From a checkpoint of a small transformer trained on Wikipedia: 14 layers, LayerNorm before each block.
MLP neurons of a small language model. Each row is named by its layer, matrix (gate and up: input weights) and neuron, and shows model dimensions 0-127. Each number is 500 + 40 x the weight over its row's rms, rounded and kept within 0 to 999. Numbers have three digits each. A neuron's up and down rows have the sign that makes its largest values positive.
A block is one neuron, or neurons of one layer that tend to fire together. After each block is what it responds to, as a language model described it from the Wikipedia text at the highest values.

L8.gate80:399472490513480566462536452504460470413591496490509432523484524413497428467529439517453549516506524482461465539481503490585470448476494499460502513430507554497419483525508463521474440527506460463511458472487482534484484523579478466504494490554449540539477499508539572498508500533515463469579474482506495528462516530524450500507495505525447636526537414485469500500528508502439547498434
L8.up80:487441518512388470442475528519443501457458470490508494570514477425516498554429457486538476501536486525613468459465451517515473495476519469437523515485574566587521540475547503545582455549538485556480498557480475502452458501557484495438565543516553541541482506499507464491470473559492525566464484573494507522476527502459514485496445453497490580536517471524538465557517528495437486553474
L8.gate83:479495529494533536505481527475516491472469556461530518524493502563457485532473501397487448414560507569533487465553583457476556493516491541408477431518468502478568473478522468465554472535529522487448403476509503457506501531482479500562436506481485508500422493484528566565476519464483432565573508511447519450540470515472531526455456491474551543431569524514548595545528498484508523453455
L8.up83:476522487473484534407430508476469526493500532481523536548569508464454450450552451510494526506439461588485447545478502504515476506476525489428488572475466557477552547500447509561525446508513551511464523492452515442504585490541430513499540445436484522592481476448505449534495467527480470508520558519468482542468425528603509496465403459480475579487587437503494514514487491424466558524498
L8.gate308:434528465525510501478551529449510554466506512510581531490535519491539495581488430468503522439589514557520532453491599463434497446536554524454432479454521502553425442515458535502529462486439498499526529543450466464503513522415479529427496481483499528536504479580515436536467526472455518542503537508505459484523462515562519515420443548490492465548513464436496507531473553553472458534489
L8.up308:492470505535444485510544529534461481432446500472530458441561507498517514509529493518454556519534451549500505461512535554589520531510541553477494418512438606509492535537504472506487552456440484487474509503459441546484490479450515514492552475487540403504503421482503489490501463561525501421463473519461536523443506585491541504519498498467468436535544568512498519429501548510433557479472
L8.gate440:415493511514458519502521544438484493492504555481458526536538510401435529455546515504378482431470501534517440481542501471458487530545464468491556484565533556520470428551494481477513468477545486517570425461523433502485474596478505465444497490422576481515505462499575510439489555474499519450528483585483457549549543480475602525440471514473525497526484498521484445504504447477510550524534
L8.up440:445462440468478519487491481547460478499539534453443561465450530564489470552433520500489534511511536506434461452494503505485456494516491542463523473506543476552498456483463481532529454484503565591479431530521435532525484505546481485534515467446481548532567491587591561487552466451580537492408509475455458523509452476478599526573470513507576482496535501476479520526531497473448529446545
Verb start after auxiliaries

L8.gate239:491456546500554521522522442502491541447538483455448446540521480554485554530503437530485524558384537471518467505494530527493477498531506499473506534497436494437562462472513420531502484442445492494528517478522495494556517571535461547464474488498564465525549514556475502471482446442499466471515433486545465556535517413476510509503546483455565505577463516524466515435483496509469498507401
L8.up239:439545455541463539534516490587515575428528550395492412549512529512419536509488484518554517517437527457495474451454467446487469466530549528520491574505458590414542456503515451571534513473518521556456490491486549476457412446583511516527456481492532439530455549509463511416478485485495494527515447523521486522502496489492498497513512494515538509474518474567526541519476422516522475496483
L8.gate260:568517516472459484556581491450507471529456541541541490530481517456494491440497537565481460567473532573526565509487500466475510495477519432524529498550512509467548448482473482544516471462440496484450580472421455555469507504507508515519458539553574430510478508512529521491426477477518440557531481465523545593528536490532562582501550458529434481472521547494528500526489459475547458505517
L8.up260:520467490536499528515521573471507529457425524479511434497470550531425478543503573504457478553559522456524435498462519520525512504452558475516473465489507493459500489577422458507492519520518494511504540528524510474520462555513519482534531459510544523527493551428543530476428439515459525450494458465571464489434490504478463496499495503463478564493524514470521575510549418453574436537481
L8.gate266:459507486529493492526440551425430516434481631517517612526465483442475539498570496486488439526492512418499424489460454436482457438523526513509544437478527510471553512555473533404517459545492521525542499466459512520492517518490508483539582455497554514603510523440478448523469460523506510521531486500505484597475505495497530401494491503475537485452485485500537527472495488480525416526453
L8.up266:560526471490450527464510480450460475490496543519423444541474491426462429508547497512411464429511520471492525545412508436557492476576482518539492464510519472508510554493429513555470577456506450506523541483455453470472514493498505520542490516450479428495561541535450532489437472519488569551491473501569531557475567495499444512546470481529565470526595502497556434445568549473476480514524
L8.gate423:501506528508512501450489549553448480462458549553509578515467488479449521521428529543511551469498497481507550458494490517403557534484476482531557443465474515499540415523557501564429505521506562512548477538421535557503575486452514465450527516490552468563570538505459456514415481417501424501545506416521503528435519501471589504512571492548486511481458516483455523447534477452480437533448
L8.up423:468484496500464522450472512481488492500519562527419464542498477455520474517581484474504502472490519422540574546446462520474459503544439510538444498458467438518536512529458523542524435519493499493425493541483473523479473445445499508552386497510498512569535473520507447451527472491507462618478585504581498460489525484569553526540466495459524449454481512506553503493513522430459508495464
Second piece after initial consonant

L10.gate358:477540517488535536468496470488449508569429544495502531405476492520489489522536452519497522551569572504510518488473487517511508546462489487423434509504528484509539539580521494457467523507492494509394501563482488506516529514498478587470585434470488485465433477489520514435486456513563463534478482517484559527543474469462550569539522434523575521422449475414504462526581480525483485468478
L10.up358:461532517470444581530544477476481479450506507514456446480451550566526482516532489527504571546517487461485424502426522452593511535574435505489431530458524519522550502496520458492498444518455447514510459589480513587496463475482493521531536511532535520509542488476522522506443566503459521513473423462509530576561539448576518503529581560530495441546548444507554476534499473513505534438511
Mid-word subword fragments

L9.gate113:516464546499450480490508466511463514495500599507505435436441518563532570506531532530466449564556516454496468527513488464509481483517464449518459519435524451480494519491594538502485563480541439491421522417428497497448476539561497557528493535450504495529544482523588462472491491405598535497535437474482474568522466535493517501445582469397542526540480483495525540461519499534479494530522
L9.up113:409590456560529518484582451497500452514449483532557477529379510480488485505523508466454440506490502508504523440519428533561473504480516431464505484485477454500464566463469443461514479421587494497460472474500445555460455492515499507480502485524573498478469536479492502523476577547480570476462451492421468515517541514520525471480462526510553491452501450478543446503430531534479487514471
L9.gate166:517528584466415517508532528549477502515490554540477522495512551519478520510503625554504532490529419511454528482408481475489514515477488492493514489442474496519552459484561484508481505530510492505589529478601537510558519502516479374528562499452464483505538513525484408452491569444528462540498440424542462496471487452511482482501458549593507503446529448501542512528524445498559465476452
L9.up166:536498504459537501498467457536525380431480480572510468505495492520560464558593434525565447516505506520522535442540484485481438465474503490527556452497506520435502440516504587478480481562588472489528517539498470508521458491475547466523519548460504492519564494469458515444507558503560469491502459492406446549541473428488506488494507487445485519513549463492577438527471465587486504516601
L9.gate187:538485521511494507515519432517473461483507576498569496594527434474523509462508429516534486536470459459478514491497497434563458505543519441589455540536443488471507517468494535487599466478521559547537523469460560442442579448518521497562533536472478457463457533528503556544526505489538460511432458496508457511506477460485524599475486469498452499537489509432500491529478528485472483463516
L9.up187:438547549467486398586498493479535470480503449500549427556487472467465491526515481506547460487454536436496537497497567539517501432485449408523497453506591527521553509450528538489523483509448490537560496462459549454532511550567510440569496556523501528527497472533502523533502474505510471470480508422526536468498458472556402522577518405447502499578482515520508507480478522471453437490468
L9.gate203:477441479485579579535532507526492443500520556506492491485440511453493523464495446452495448465526543575515454498519529523527457541494447468530527523482517512475429505628528460500493563515375499528468477550491542506456472444487522511515537421502443603476549532469487480447512550539485462466444467557510428557498472439486569506506532511452546491476451502479530521530515516542496545486454
L9.up203:532553567488507588509581539497496540499514521506529471451491538509412534570498571489518424508538478493408503482509545475542488467480506549496480487495478474522582532466521486525513491578400553530523516492576499522438451515513512524532470449581492514530476610402520518534518479472498435480524499537438518531499478488498482457472466401446490510438548463482526465512454549561502454423482
L9.gate208:478566424457592553495545489492498500454448511481497462497501455540567532571570495473485427498585502445464446519489481501613482454487545508457537549535465479530490517474503487516500505472468539524522449512420491526517479510543527462460506511407468511461588494491446480501526547444540545480531485546596461496522443498548566488449486560539600512464473508523494507518540509527536535450467
L9.up208:465505489445479574494459501487540497571514514483467508574498491452490513509594494450534456453539439478499414502512576502579448549487521507568507434542552490573489517447481494491518444426506552457533478497503483459519524511543495512533462537560503496479539606440482448506491537508459503463438527520548574460483477501548546533433452472452421397511471536620460528466482525497505469483511
L9.gate360:488477510511540512411542468504447507477426526454516461610499506506538513463537445461484467482630454500567515529524513543593489464478479504484516525455484483470511520501496508415515569499481525500548555560547550536458492482522509492473516532519500487490531550513551495492448467419524521445495522512464423524524470501422489530425509394473544485523535552449542463498550494550538516484444
L9.up360:495520463496502448488506467483498482552532462515533525518544526507505493526463533534530443525532467526462485494507468512466459498520454545474488478530600416439519451497537464518500513471578541586535454509450405489474495552578519498498480531595500523481505511493466464402479558470528479494569504549476483503495527419442484562533491545438442433529524498522458518464472488614478517494425
L9.gate416:422484555493567486531465458499547484520507443556448509482507587493526499514532583509580491504485538451566491563426591461511416452574507402464525463490511519457485557516513518450470478469478491575555431474510482488516513476485505532523538487545444518487457518515467443503482444523469487478498483550485543492566393508455490458498482472450549489539474540483469569471535510572488544537466
L9.up416:490436548354599472485489505434510527509485500468414518473476525461486531558459525515514470525428446510535512575491514496427421479568498577495466453485481526471479568488505503546496467525436553525572475534482473490469489489489470474541501560532519527473541502476493480512522473513489502450528478521470508480464563508473454424511433550493499545408550488517519539557487593578532501478445
L9.gate447:497483490509506512504503483472509439554504561533481469542502488527489531564446472494469552450505509456501452591474501514510450499534574522468462457544537520558512520484479554534471511493546505538517456501463511478438421528492521467566531535496452504501430501587503434480465528424481505496384543581467492495519467531470507444475443457524488471477545530539526544503496523529500512486497
L9.up447:466522482518497528468433537549503509467488471439486527504426449503536524531473517456463543479527531478458473476550528502400561550499509563471541483457521556521465489485556475509466477538511496514528522482480464431458510483538505577409548461512461498489475450522594513455516534474551583449489479503497512392582469534511514522467478461553415417540507584475556506495469520564537496541525
L9.gate450:429561550559519485541532508488484498533451556534451495505466495479496472533493492585521514421457488456542566518460481554546493518510372464508486482501492469501517561488484504531500519460584564507462450527516504445487479478429573481531446487470477461471475505532495470490555553461526477480490544492530456545480504455462437519525545477530547491503524452517478511522485445436499488461477
L9.up450:544539530497544541541449550522519483478510526499515543548508563512520472543527565539490576506460520504551429535499533467508468459543419461550420519502496476486513564535473460482411506502485511536492514511547490526475538459449449490407505526610508509504455535438436480496493475542611557487484510539505498595507440463496470478535506479521467519508507431503474499480542460440527472461486
L9.gate497:527436428503527512455441506536478446539474459461500533522479556463520555455494551519474504549476453565499422505556465551526415536437428539453470528577461480404518528565530520543556452476435508452472443478515509548482478537565424518445518562488464495498528500502458461441495490515512459490517541528481528518572501527451511584516471478469475491439537474541520505542565545580508518519494
L9.up497:467450488522507484394582532500519446547484563510502470480518496427516476523503447454504547481502465522494525534497483465498425521535487530472500553537529529482525510462467506481531603538456524581463539520510389468412478491509470547516499506494492485482582477599454527331547557520477503572444497555455469511463537521453562523559518486564493462495468485443505494480539490511469530536444
L9.gate593:510450497475468550499557464473468497512539477478523536595467474510507470469471565559520444478546548503459578480542474554489457530507550563462408544505481527427554481487499525441468588508420514496437490564506527517512477545529533486487484434465490545428563511469482489483511548499518438528476466521462454537547560514497500474526513495480551484494455449471517491477471541512513546506511
L9.up593:473625507494534468558541437480462436500490518559582505529554536498455481537502525528590487480549537427464504389436455526491474522478413531525496519434523470443473444537553585453421522466524478547478485479446488528472539518556498499509484509506549506560589506435493514553538504540481490527508486496517501464549559539506509448509448450483562495471529501465529506529537501528513487484432
L9.gate595:487542478417524510459517542499603439477514518539473522467472487491509496470504505491507475508455525532496525561495572517569486435476490491608516543407509484518461492503539553437557483504437507573538443574482472550470526447521522472515502542511511510494528452521408476462475427493528463480535471549498492520552484457517498428518588472543482462509485511499491518540509548565461442493482
L9.up595:468445506463459455509426516533460465491468472591535535497496517459498527497593522497438454519497513532508520559490551494509455475578491447533546490479526475431502535474509560419497476525491629551534465597549523439454492542525504538476510436469582465446549512501488454501483527448500555538454462531513523559499477492500478482463460529489573501508596516531491508549485455563482530493473
L9.gate607:492517476548460479466488472543504551492462506556546489480553493503434534593553557453401444556497519459474519542429498543492490432458521467486504556474541458605515522498508462476507492487463520504482556591528471525434540411520501515547541505517504515449555592507451490499476511461506553572431541502491452480443464507551547452466427548513502562507584519493470563521509487520503489442518
L9.up607:445460489491476510508511415501458512422489516473532539492494428516517479532575522529542502545508476507425508493465530437520465501470491485466469448555517475472510550516507526511480454534500497502494497501456499450560489544513490514485460471547484458528449550468526459439485551521531484471505520473526620545578544544519415518498541591493490545479547448509505513524357472467513473527424
L9.gate667:537433476482534449509487456531489520573463544453519491484546492597506501559462546506506494565465514512483425517539509617607515483418505493460481435449515424456476472443497535544542545478491555462527492520428553428540463552492447474522497572461539512531443489528495495463469465487498485500491510508445478560528460489488553463508559501452517469488508444500470404470490544511549551522527
L9.up667:480511476544526493450463506464517552463508530555501534476514549521527506544468459465539503474502468523429504525529421462523494430518462504523524523524557504453531540516467525588530499467503414534513500494526509444500527425544496495553567467471505402607457528499450457522467496492510519512473481428446496552449549527487525499583486562523460454573492549517433492494531417529498514493475
L9.gate703:480560383518452531515442461488509484565410463557513538560501505501474568523497478538503546454491561501497536464498599537472518496507471508490497498493473506468482581517459512473436504478490514451544521467407504496484552499482485473505470492493502528462471519566444419416501450454517526482549454544466425471525492561537532491490448572517475485521516467537486470520463595507544499494530
L9.up703:499488483531482527534454484500479524431494607573500513478493517511515515464477540536559504519450448473519527506477530478465405524558408534578520466452480486472504503436541477476543559484449551514506523551496502428510518507475465473574513462556412455479532408516543525441486475537564530501535523484454480582485471595544505509508477443494546536490534519461480531479496479411529479521605
L9.gate711:513547557541534463569489549477478524471543547547493490481486534517547486515524514448544498505528515512482567454511562462471465433450490469488488434441488511466421477475510512469433485499581502560480461478392561523493533494464516490514558498551431539579493445485479498508462516486483443553458456577479476551571477502538564523521454517576538483506479507597491512421536549513492534440508
L9.up711:471564488510517483449400534464451452498491515514567480515554465519483523487561530536497450555562475473475562542454547543481397509517506505511437503443489488474499491543442516499524549486450502502483441469495497461494507510448514586462600510552496491479506541527663533470398499427511509530515446506529535475586458496484500533462508462533508465497450448431501500518474511537526497507460
Mid-word subword continuations

L9.gate25:503508544461512572506474493509463523464435516500526527480515523475526451500452436501589506397524548539428442554480411507490541526569486513577528488483540514503526518554553529521490471477534490525521500463446551555557513467527536471565498501452524515513549476475436493501522525500509479495469542391534465518454539517519551503414403544523506538518487430535574448447519583476444451508471
L9.up25:471463468499574461526512472520439518538465573416494547503494510383536480518461468395465527461503537509482492463536446563414431517496516414478547524455506510575505570458514545517471477565534575488450496540494463451576485424471464518444565520491426502518464538551494549460481446479461488480477507506468540455548465558523544529508441545545494518415494484559471537519538528477531498504418
L9.gate27:441532409542475467533478457443515479451460557481482553478533579503510501484573476461545508498475480518489497505523484490500510500534462513483471515483476561510528560488482582526388537485485541508552523572489517455497464516513492522557449538459526534495571490502472515522452530533484473531470466557450496537500430517578546488502469493446496485457450405541461500467563520505488487523412
L9.up27:523485488527435443564467521461524467538516521408506429509532516439549455464494501478553540536436429460508513494587515524483447498497460481504499505501481506547473494470517501481457513572504596481441507515458494500512498475431542432462557581524508464438442559510498474459474425517560472471513506510417504500544483534528536496439527512449579471501576515572506505533504508534471520383522
L9.gate109:465554476608507523466490553466483447482530455510488447460527498479471555438441438442512609504526498552462497490484523533537565460570479512480591525560499554487487482467516451562498467561545525505447480470461498527512508471415527493561513443580506479537448565536518542469459528442485479495499515461482496550475516448522576478511481521495505484472494460472524574459447554474485475573462
L9.up109:494505454526509491491582478537536536515479506472482586494498504475473508576505483494471467508497529484546487466438572472499527508529499466509509555481457500603524485512489547525496436498535527516497473486572501488478482506489490506560522518485481556521485468527461506449455418522532520467479557406552453497415440611518542512474448522540483514526412536474476472557497508474509416501465
L9.gate161:459453478586517492487478451540509530467516474535541542522505515440487431548502489518534478553492510464485521455450435551506581545524485483464544509511492552526536494471499479392531512484561482509481514401487520518467477483467466550420450525545559565426509492537484506531457452494541448446427511536492457540459470550549468495525470493445483455519546521473511550461602566462517506450536
L9.up161:472451495513371515505588443507504423507507527518450508554545553467507463466534444494486585512508484454463444501525499506521588545494583515520487473481474489538554565500464445463527523482542510530495499479514535514459447462557499493460431531521561541460473523470501565519481479500511492558446487468537488456509488494523555557479502537430478460496442524455412492479547444509546577468511
L9.gate170:477519484503481568431481510530605470604534511541492496567503529479488441527500491474522417477539477426450575532479544589453447510503509498473454501471434572526530497531481515467469470433428507514493552480509454451420523431507489578498525454538503451469519507520512532440525522549532563556459472483553456586492440506587518496476526498503507477433434550482498505512474472458429470541442
L9.up170:525547486514508556526504474500543532508570482562438486471521446421493478556507517435549482507480500491452573481439532497440474538470490434428452458457472506486501507591587458540512585505504561492480562497501510443460544499512523475518505492521441504527451512522509523503508528465434440498525533513474576487482446457510430484485554465562514491428488504532475471535566509498418522457477
L9.gate188:455423559521481533411500535487550477437436487436450428471464515596441454488469518523511527513529514431489519543487510553531490495572468458506492500535539575527416499511444451531499588499472500491525501442487470442533529455553481488586513499540566576570443492493539471527472485558501505530549488451466529535512577543506450459504529442442501434509557501491459479481486526542475607523457
L9.up188:548508478546510445502519542511432511567542543521467488542464545517428412540459542482555533556497454548513510463496491536454473492489480544553470530498488466460466466441449424528428538547525514478440468503503462508507504511496506449459515565436509488560417559519442501483485485520534470524552432523557523505519529546463579453445589484519536500478473479489534558463487511487531518495428
L9.gate211:515552511571495507507504420517470479482529535544457455509502523543507490557477471411487459484410459574457559524420437485531543414424482499518516525482450563544480572532506466475457519469541533490452482484546465579453524461520496482541512520424486488502531552591551522501425534446535472572514449494540465518501495514516533533481464520493504565538531452493547493464584512447472478502489
L9.up211:435423483488467452480495460530481501540487529556561599563530500537530413489497489471511546519377529537441531439447583429471504497553456522506436429489506547504501528543445456504471530516572483446512458518483460483451526498548478477490451489539515541452550545436572525481492459532595472451561458545468540538506560492481483527439503544510515507540512489514498484548538470527493495568445
L9.gate243:424526563510491510534561455560568496474578482518489467503558489534577362506547414413428499520514503492419456482521526434458532445525548477481498447520498459578511479515494440509562490569539470487515488490449513576513558456450490469527486508527490506510542571472503544517505493520530454483482505485386535523525556450574553462497477514452496468438495416529567452462542502489527505515450
L9.up243:492483502480509493537496479536494511538547580496485506475544515489531404480518492473492539512470463539451469483434491478501536526463538536519521492466545591472493565515474492573495536492527516543475474482510531505515539453454506510431467544563477515475529524498514661515544524481498436505459513509535569540525542529439447584528488423438488559485491474513536390417447474506543481489499
L9.gate269:471493509562474465452531540575507492464545530475479506526476493459480366510477500445418518519550530473496493492490532473451505500550510505504504565536485474534512559465506544502595580449496572499484496420537465446477548447523493527581444476499526498425502462457520507531484547488513533508490510543499542550408501477494480508477490489537470543470498487483502529540549526472500445457455
L9.up269:550495501569492458523546499467491508571523494492502515446504517538504464552545544445395515497531500551471552523476489559446469473508483501487459516532527547463528408503531437587425473576572531534478468500486522469509509520499494547488546472487516511540485484548455532398441510472487538501542439553472498561554422446494498470478507523471546383546531541465462499484554453519504490511535
L9.gate481:411525486475452486535495532538495522448475497565584545508473519493500533530508469522490490533474550445502487505413578482582558472536515517482516538505509556453493422443531524477518443477476517498504434419581516504517529579558418487470580525467488493469477548507522529541527438497496484503512539503451448547571553502417581451518423444465517461420518454535506527441515493506512504509390
L9.up481:409505472529479435481442454574538512502502515545475501501529520449493531539466452525521560523481569527503530459486526466451488510489474527489514490453474511477466457498539565486456503535497525500515503497547452478496482487494516506547466501487522439519441490516600530509469536566518496458490538435531535472573522425507482515559505469479517540468526451470609504495526475547493531448459
L9.gate488:435455522465492452503549497519406438522482542540447437528485513417454511593462527497447514500579578507462486502533492517508485468550499475443429467509520478482498456465487524520507524532527519531461432460479552559475498478526524557494481490460488452496523502421531562521491540489389459494471510534499543540487527559495582590422532552500474484524446519481572511515498510448522534497475
L9.up488:556474525617550453497503431464454497476511496618473475489532508487475451517489484492560466493549592509450478436449506492485539507537556508483532403498473466462490526468514512563456416510475484472477482507468474446471563445448577483584514456518431519534518540521565534507506495423489450545499524479526568538525514515552475518549534542547565506547456471501462497482486514502445521556447
L9.gate490:474516507535481475506548485551498488515461504569465504519493492456537452481574450424479500466462497565486463509472426466518523531561459530475447430460559550521461557439446412548543500480519491459436449534512500502460558516579541474514443439461435513529463401490529515537484507463513493588531498580484504488615574429501548517523480464520485527489591462560545522442539504482509515500454
L9.up490:519447468506540466515441498509506509492499498471468517503485543477517514476517461529510470505575511490444492508546582523537500505518497448470523534556487492477515495480578507534447534496525564520404501522561526476455566519433452518478503473539499562478493476430483523483524459610543511423512541526444440519433503513457546457521454402546496424480494474505508467478533467451541482560480
L9.gate510:497490500493524587577455443516486462420448507538553446519482560388531559510510536469454494542487516476492478541582485511410454479541489492472458510541547471421467482464559517489505449509455474440521477555562488512519488534536571461472498454508446575456441532501485507456495533468567527517443507466526456564507482524507517481468512494519508539515462541553488527552501493419515495474459
L9.up510:510451496516554538457476555461431455558563435495515486512540489554504494519558560565479518488526555445413487533557498480455519480558497471446477523504606560433488476488537426486428474502555514600491516537466506507415458566494515494503491487507498436531524510500468469523491500537534449540528477534548505472463561553537569488469499437471496493553474468492509539498526454599518455464519
L9.gate564:465483481534523486520570455504458467542479450524470478604465477481539454545544545459486581509533571472472526505505509496473583550445484514528526513541491484464572502510406474490487449491534468465499607486521547486369582547586478510524476496446453533451463423459511532547507508419531503509478558534578467544515429541485552603504541439524512534454517502489462489489482500496481477489502
L9.up564:459536547482460495474463481524490535476551528514451500540491520504437476515444459436507432521446489497507514467460490476505540497480512468557561497511533481500504516517497421529480507530499425435555471528467529566482529475491519567488552555403492516495491493480466534441499526483531501517464525522554506507516533506513639446474498497501448522499450508518542567568471534388534536525472
L9.gate586:443473509517492529507548451578450467506584464547453529539446494465472449560571527492529570439504543569483496434568478471518437531533572512522553520524471486523463498445477535498510440527484488487567478505505484577398529469545530525517467457506498476518561524492598559480472466524485477480505541451525480564475493556486490492525457590501494489449548495567475479464557478495479532566443
L9.up586:547538472474468467551502468485434496530458526502481470512515474527504430482560567483490478495530504529580409558476545468462588502503503494465516434444534522565546533502519455523489502530577518515487476503521476499518529448507522515543438561486527445495544512491500579526505407479539565486500460467521452485540477524494477561466520494481577390527523497508526493549523431524533582512475
L9.gate706:544515528470489504512514523508542545540525511387518497439478545531584540520601484440505516529555474499554587473547463549563451527564466431499469520527510485512536521536475479486535520571454488490460477446489548399459495476483553478530488430542537427573462459495511472539492506472459399541480520501509474573402480440548505555499535483488508485441503428486435434524410463528475520517542
L9.up706:484455501494473527466497544420553524474582551483507508438529530495485521482498412500468517455505553471483513484497491509486492484508515371476485537567433525473562549467579533485481584505468514514444465514489440403447595485475505516521504454515531482487393503500571462542492491480515507567540428462565522541529470531575442473477498445465541562449499491494546419460530464522505508501480
Word-initial verb fragments

L10.gate584:504467509557465513403496497492452498460533502503547470483532509496515491540491481445537605509471407591500492539481572500504493501530467511463524522509539527523481558423524504505524556398509491469536455463503500551439467523500489486496479481473464493432546556500484484491471489553539552510458545536462498468499553452504562442483447541496445491566483479544420466500590547494462582500457
L10.up584:472465496519446525449498387537424497590566516517504539458533532512522478505455480484521593534450515468456500554561538458454541514505552455471531460512499513513510505499475477520504533608544443473403490518471483472452470552467542457548412510433515548508524555526443401564499545516485448509509485544537517526447536489524512482515530427498465473535534471491500462471463477520422488461478
Verb stems after "to"